MLP neurons of a small language model. Each row is named by its layer, matrix (gate and up: input weights) and neuron, and shows model dimensions 32-127. Each number is 128 + 24 x the weight over its row's rms, rounded and kept within 0 to 255. Numbers have three digits each. A neuron's up and down rows have the sign that makes its largest values positive.
Before each neuron's rows, "fires on" lists the tokens most often at its 100 highest values on Wikipedia text that the model never trained on.

fires on: "re", "tit", "u", "d", "th", "ec"
L4.gate179:115137145159161173114105137121101120134116157138073140072112107111142144108107139101125116160100131107095157116146115135122124110166134125166131161172095144119145122108147142149141106135133169149164146159134152127134090152094125135083145105086134147109096129116127099144158156100199140142
L4.up179:100141152189129117165080104084123137151124144147097103076097114154136116151096162105156126122153127099135152148139097127079131140169142133100152113096106141143122136162096147125155152117139120164121110119124114116144095144124089113114140119114139104131108153178127136099122162119136140098

fires on: "el", ": ", "an", "a", "en", "aj"
L6.gate488:120108141143101135126110139128101131141078130120155155126107130183148146112130104086125121098112096129138109109092112114127112150136141148159094180075143131140143127119153143122099140127090112159153123106123125171127164138098161118147163067121127123129126080136136115153162084117108152157
L6.up488:102114101122161116152108097128119170142112141111143163119143153104117169140117147103115158157148107149177148121122118133085108130156111137130130131149094092160113148156136112104110140109121106162159141118085135092158137103120115121148097097126106161120154068122091096140126126089146145100

fires on: "of ", "th", ", ", "al", "z"
L6.gate263:133128110128109143156116127084127115160122148123133130141139122151106138127067123095153051156150124101108142193125125113184148128127118161125139096052099118120118103152150144131140149148134106110131141086107098155120133158178148120086121127127183116098122106107102122186094112128119095139
L6.up263:142117114096102061116104089132102126126145089135150074132116092115138129114141115146148162104115164158148105128142137101101117146101115124150118104124143113130126089077125121155119147146149109107148110103118148142176095140112144101122133129091128174111132098142096113129134136154148109138

fires on: "ed ", "\"", "known ", "ast ", "ted ", "out "
L6.gate651:130112158128098154100162105156107131133149128108116137154138088120115135155127083122131124120148152131151116093147136141141121087095138145114093112132076116115171133133130130143141110090137101130137101155119133092121148131122187106113124152118108155095131110124146091133115129154145143117
L6.up651:132129125125139120088165091130154117146136184105099095110129167134103150123089105090113121117153111101160136129102140146117125139137130138147118140130128120129127138145155130073132177159149163131168148150115112123164131146098134127148120118107141146125137164089110140141103122103118104149

fires on: "all", "e", "el", "-", "or", "ally "
L3.gate492:094113049114139111087115161083093121138158118129118152096137153105120127138116109129113117120129112133131123107074105130123147181105131131104125104068130119110138095098107137163142124130140096142123092128119080107168107138113123105124144095140120119138146117159123176110165181133120116148
L3.up492:158081129126087156142140123140119108133131106147106144162155179162071113150111161134160119097098131163109139186163120129089112126159142169100141138105139118106171108126072094153074095103151127137119142118144081123125094120143106107138145093127118134123109123126161131122143091153100121092

fires on: "al", "of ", "al ", "or ", "y", "o"
L5.gate444:137159156119138107136156166124123120126144127082158102132097125134105098127149157147069147152132135122094124116113136101149119150129096138122100110123100163097143115148133201113156112110159126126155150099123133170116152108163117131124137130122137175119105151132131111122141083129115155109
L5.up444:121120132133179121152124108156118147094137096169073125094137105110136134129151121121143143144160083136129163143161091132110163167105129119162146164146149123102137118129077161148136123070189140134124172108108163150127122113174144125109102124140117126120144166134107129141099101163111133097

fires on: "t", "o ", "s ", "ame ", "t "
L4.gate353:113152145156098107149163133116133154134127151134146122123106123112116087142103164117093140167106155136135133135102123124119159125122134140134144104115121135124177143139140157140098085154185107128097121126136117065160115113166110125103155094109113090126113102149132117134119163168107134102
L4.up353:148101100138159117119123129096157121128140177111135150113135125098104125129113122092128119187133125125103156142127122136112112125138146103129142195118088126107184112135169135088113143139148121151149133130128080121122137094141107102077127117168116130086111115179115146116127131183116125143

fires on: "with ", "and ", "the ", "s ", "as "
L6.gate690:134159141178135133110138125134100130151114086132143175142092146148164140099164113077093167117126157123161125089110122115160180135115128110116075162110133100133135149105123112126091154104113151160131122159131108151075120119147183135120114098115090085093125108149097134149133124163119113121
L6.up690:098133135144150123146111115112157100156154116122139171122104138159112146149098126139118145080128115143163106101107120042110155127116094135116093112158136151116137126113151120154125126080128119135115078199187111128093139140151116128155112094139096142146127135119136119132137084150120108135

fires on: "au", "Mar", "li", "er", "Par", "ad"
L7.gate566:150158148118155126140111151100107079092127117092099089161154114114092165172180140115059145142153131135153114176125112111082128196142105142179139122108122162129153117110162099135096145120089159112062121103107126119113159141130133156139141141120129116099111108156118110163132112172071123151
L7.up566:089101127134071135137123172103093138161129136146125134066135124084145161105124137129105111145101133143111120094111077111147133143092114170134161094167108142127128150130133110130106159135130123143135141134121135120138124097154100171158143149082112116136117120130155106124110143138032171116

fires on: "ul", "publ", "offic", "r", "l", "ubl"
L3.gate604:156147127144149141120154134129144098099130144090102157103102105150152129120140114126157170125133098166137126117146139165119101104111127180081138138096110134147161104119128069134150193167127142130160149132115133197141147143125147122152132138117104113102103112164145116088159114111154105148
L3.up604:101089150114134092092105124103098112101124138149115157151162084182102146157125089170113157153109114115099117173128167127110121146098124145154150122105081119112151100128145092161137111140104116152083135077121089127125135108139161107160117119112125141150142178138148123122151137121127097159

fires on: "end", "th", "u", "o", "di", "or"
L4.gate409:113125099148138144122165114143090116110145126121148095163130127168167123076104086152135115146118127115108126103118081171159145140132073142104123132146101135132183096095091178186137098131144149148131156114137085142177135116132155129129156159109138099105125133109161068154125130079165170089
L4.up409:138126130090160149125167120129154111107106110108131156146132100119106135109127086143161116173171111130116097145120102160143185112152120158101130137126098112137073132124158168147150091126171116105092114140095133083119086147150150133148124113129125075105097129099128116155096178165116133202

fires on: "r", "l", "L", "ar", "arg", "gr"
L7.gate315:089120219118105120102136081137131129108128122125137092144165102125093133118166160153110106123125120146150116142133125154177084124111112121137163129086147135141142152124084129155155165170132097143160133123110130142098135159127117138182176136128128127143138095084131118146151093103149146149
L7.up315:121108182089103102106140100130116132146122133142097132160141109091112064137126131161152195111059139122083102147125142112185101128131101108165149157145144122128131101123129092116110169143145153124052152112102133125108101132101144107117140093116123114140141140125131106118120086083147161118

fires on: "f", "is", "p", "f ", "pl", "ay"
L7.gate353:099152167129115099162139107182112143134107150119122132091147148128121167124134159160103118141140143163163130136112132108084142182121067119133138117140099121111161132122089082115088135112172137120094048157164144109148083122111121167133114105082151125136118109135153073124115126117074157147
L7.up353:094145145137122108137135143100132125113174131141173106153155159105097145114098122134166165135147136115117122132162116105121150116129112092143142133101142141157120155106104143117137178092160116161144097144115112099176087121124095148131114105114142121113195120130095100160068112094142117107

fires on: "or", "o", "es", "y", "ed ", "at "
L5.gate108:104134084136092103125101128078123131130069166136153125130108112057112151127121112158111167146145128146163169085134147099119114101088112110129143120054095127071139100133080125094125118102142157110055147169100137180143157091166095086122162124152102116133162083149117121141126123143113129132
L5.up108:120136108140117083169178119137147155108133111175149148128105126088118102101100109136104100106080109105146126107132101147122155099096111121142122101110121141105133133121125148088133115118129129101123121123094142096165086135143165084105152129148144096132167092111110128168107124134129167141

fires on: "oc", "ed", "re", "ph", "and", "it"
L7.gate523:120148088124132129121128130090137090100087115113155128134176082140126129101085117111128127141113142119123131155149102081099122100164110155174173133147139143139144121144141190133130127152118125174103077161119095115162159141123150134120134147129141148156136144114107133091080138169096141129
L7.up523:079157110133132140121134132101100087096101131144149148157151123162106114137128134147181116140129128134122110173105122132115110151153099169118143162151133134141139132167117147097165131153092147125100164100136118046112100134115113115146128107112205112106085118101137137083129144149152121175

fires on: "y", " ", "ollow", "tit", "ous ", "ents "
L4.gate518:130119137174155104136133155134116111120150103130122095111105129145132113124113115111166111164124132092102139138118101160160130128101117112133128145115101130148111117140121109170112129135097105089142088137151130114118119139156087130097105106152111115103131161096104108156185113103159132141
L4.up518:139102115123123093121050170141124123163132124101160096131108107105107143163159144084140113139152108091141134126163149139111134095103120073161143127131139105102123085141168121124103089164158133118118184127086108105111131101114098162116109157145088153159107115144124130151134139128148156131

fires on: "or", "ra", "of ", "ri", "ite ", "cre"
L5.gate562:144106074141108116149146134139114112097134137123165093125105109105099173150164123168108143124144122124164094162134102141146103115130097070168164182074108118128105170145150102139135122163166145088141128098113137106106169104141108132152119167106122147111124107125092097173129113148122134084
L5.up562:107105124084133148134148172103132098104155115158137137111087093159117106106159138111123105135126110132118142084148125090143165142166067152105139145102096085137140144163089116126111094136121141121138114099103154107161125127144163098091127144118117133101153149100154146156146133112123109161

fires on: "or", "and", "a", ": ", "end", "ess"
L3.gate630:116124095143167107105104142121076095137159163141120107118107102192146149137133154116136113161139137092122115074063115152087164175107100151138097149127161108131136147122123127103148124124151132154100126157138116125147185121117100150138133101130139126118120095135106113114114112155116119127
L3.up630:100107151111150109109097107118117112135161125111152151098139118123116080137093196094151130116160154149140122094143157174113117149122112112148153149123097111126119149158156097092132130131142109145150106128128111144085132102107140095119134111143153146107133119161149112146111078155137100143

fires on: "ati", "of ", "g ", "it", "z", "oc"
L5.gate298:150127083124111087109113110043100128128137111093134121115146079122136143103104111120098108166142174117124091142130098093097165141166119143135178088105129146138128133103164114159146094150128094118106142136136146119146119123162166130081100165104129143091158090152117115116120124097117101179
L5.up298:124152189096104086146155095110136122129148103154137100153120141126101089112088182142182117123151122148118112091136134133105155134108105147149110126161150114149182180193181145163154139144129153156120114117129141127117128154076127156127164103154136105102092117143074099150143121154122114121

fires on: "on", "ot", "ac", "of ", "n", "an"
L6.gate14:139175137138086122178131138126107100110154121106097144175081174155160147148123137131108102127100109161135112165141119134111158153119076104138128136135132106130161119138122128128162119123145125145143084119126123087146137107174167097165137150099113081116129104143141126152127153121093102150
L6.up14:114147162122113079155111147145114130118138136116156139116109146085112139115153121150118124131124133123142130142111113141118116159173106131130105127142123162124130116140065107098134127138140110147108127106081158161126137135121130123150120111153154124134134098144118099107149104122171119106

fires on: "i", " ", "e", "-", ": "
L5.gate220:076048087127089144132114140089091135105158130106128146147115123129140123127162086126158131151121082122128119085121111132116183160104120080117089142108162179090077133128112143172155109148129084115164085135111112115145140110101132170122106140098147117149116111124135162099145156139162139140
L5.up220:127141074077125103156106088183119160092108122085141147096138114120137129128135107144130098138174153183161115110147134116110118167111185112105117119109133137145109089183152116163144119086143119126095152130141148109115151141165163123139084124131132151141113099157173095140118091116134094144

fires on: "ri", "o ", "at ", "t ", "li"
L4.gate317:116136133137120068140136145120114079104123150081149120173153159131144096137122152141113110123098143118076147093093169106112101149108123123162146131103118080158166145133128131124093121094137101116117111156109111115146104131098085090177139121108126106138148107159146136159118142132151140193
L4.up317:144128056145157117149142137126113116153126176165103114141167120146170192126095121128142093149099135140119118146117116144149107099144099147122154182134145135126134143096173130128105158130119118106104130153151122123157121091143133150123108122171129141130142110173180171147123115134109138157

fires on: "a", "El", "or", "el", "y"
L3.gate292:155096178103132106151080150097111101084129165092127109127149112116120163120122121151121114119145167172113153126085124133108133157093080113140140087121111140100121118140102144125099154125104169177138125162115135175094101124131143102119145135154109142130122097169118127169128102115158110110
L3.up292:122139117131147126124109165115104112100106115172141138155163165127113168096127089082106081118148109080136117127112120101124129139182114152148127130105129121108116169094114096092126145107182129130150172128089164146117156174135137146123121148148123104134148131148092121142138109121108154108

fires on: "ed ", "ted ", "as ", "ade ", "the "
L6.gate92:154088161148096119079161117128137153121094055146141138121127124150129153156097122139091149136143138121192134117126163076141158114095144134114088147133128103088153091157111085112099142147084108104128108159125141118139111136106136080112111167118111150109155123103134111141080132103115171083
L6.up92:104138134141130167123106097142144076118166096100129144112133117160171132126117144121118089131171099130161131110118127133072127175113135155109114122131102134131153127166121145128154130114123128146134134127132106133138122119144156148146136158135126153137093160121130139133150091139088117139

fires on: "er", "ed", "or", "o", "al"
L6.gate369:126160105137120097168140138121118122147135112115101144140144134112137105068159119140051098143090124129149116119137079091121136127128130148101118101147129155147116116116140153121149096073136126129108148109151120130165149175159153128182144149110141145083101173106108123131159169097116129138
L6.up369:146142137100146116122127104132098117121139139127082143141156157106112112081135113116136143146162102099145141102122171191089159149126146110144130129179107114126154095148082159110156080108171098132154127148140101100149132107083109115117176145098122143168101109133110161151165132120125142159

fires on: "of ", "th", "/ ", "vi", "ot", "it"
L7.gate126:120168169143111136129142113103099099144090087113131162171097145131141162123140102161095171128134157135149118122136122124109117129085118181112121128079131101116127127131125117144126153135132148123176152105106068141156151126170119116104118113074122118146152134137125131124137160147115088121
L7.up126:125121117129149128148119140146071158165128122098164150116131170136121126099116117151137127109106108158136092095107130146140110120165085094149122127124135153138124128104134116109147142123113095159154145131118134107135093134134113120120174100119145165139151139115113134128097075132105157124

fires on: "tit", "d", "ity ", "h", "st"
L4.gate219:139089155119117115096145109115154150089082116113099146091129131070122110128161079112124136136121110101151163137158111119122100122182145109147136127131154136140096129115097153174119096151086172184168110127097147135131101138130145105101108094148129101120150132121158138161158142094149137132
L4.up219:173112133178125089122118153159113132153108143080094107166044111145147167161138137158121119130095113103145113090128118082078133188150133153157145159146131113159079169114114170168136179132151136134139171137136144110136116131128120093153109122100130115126130118093137145125094143140155138122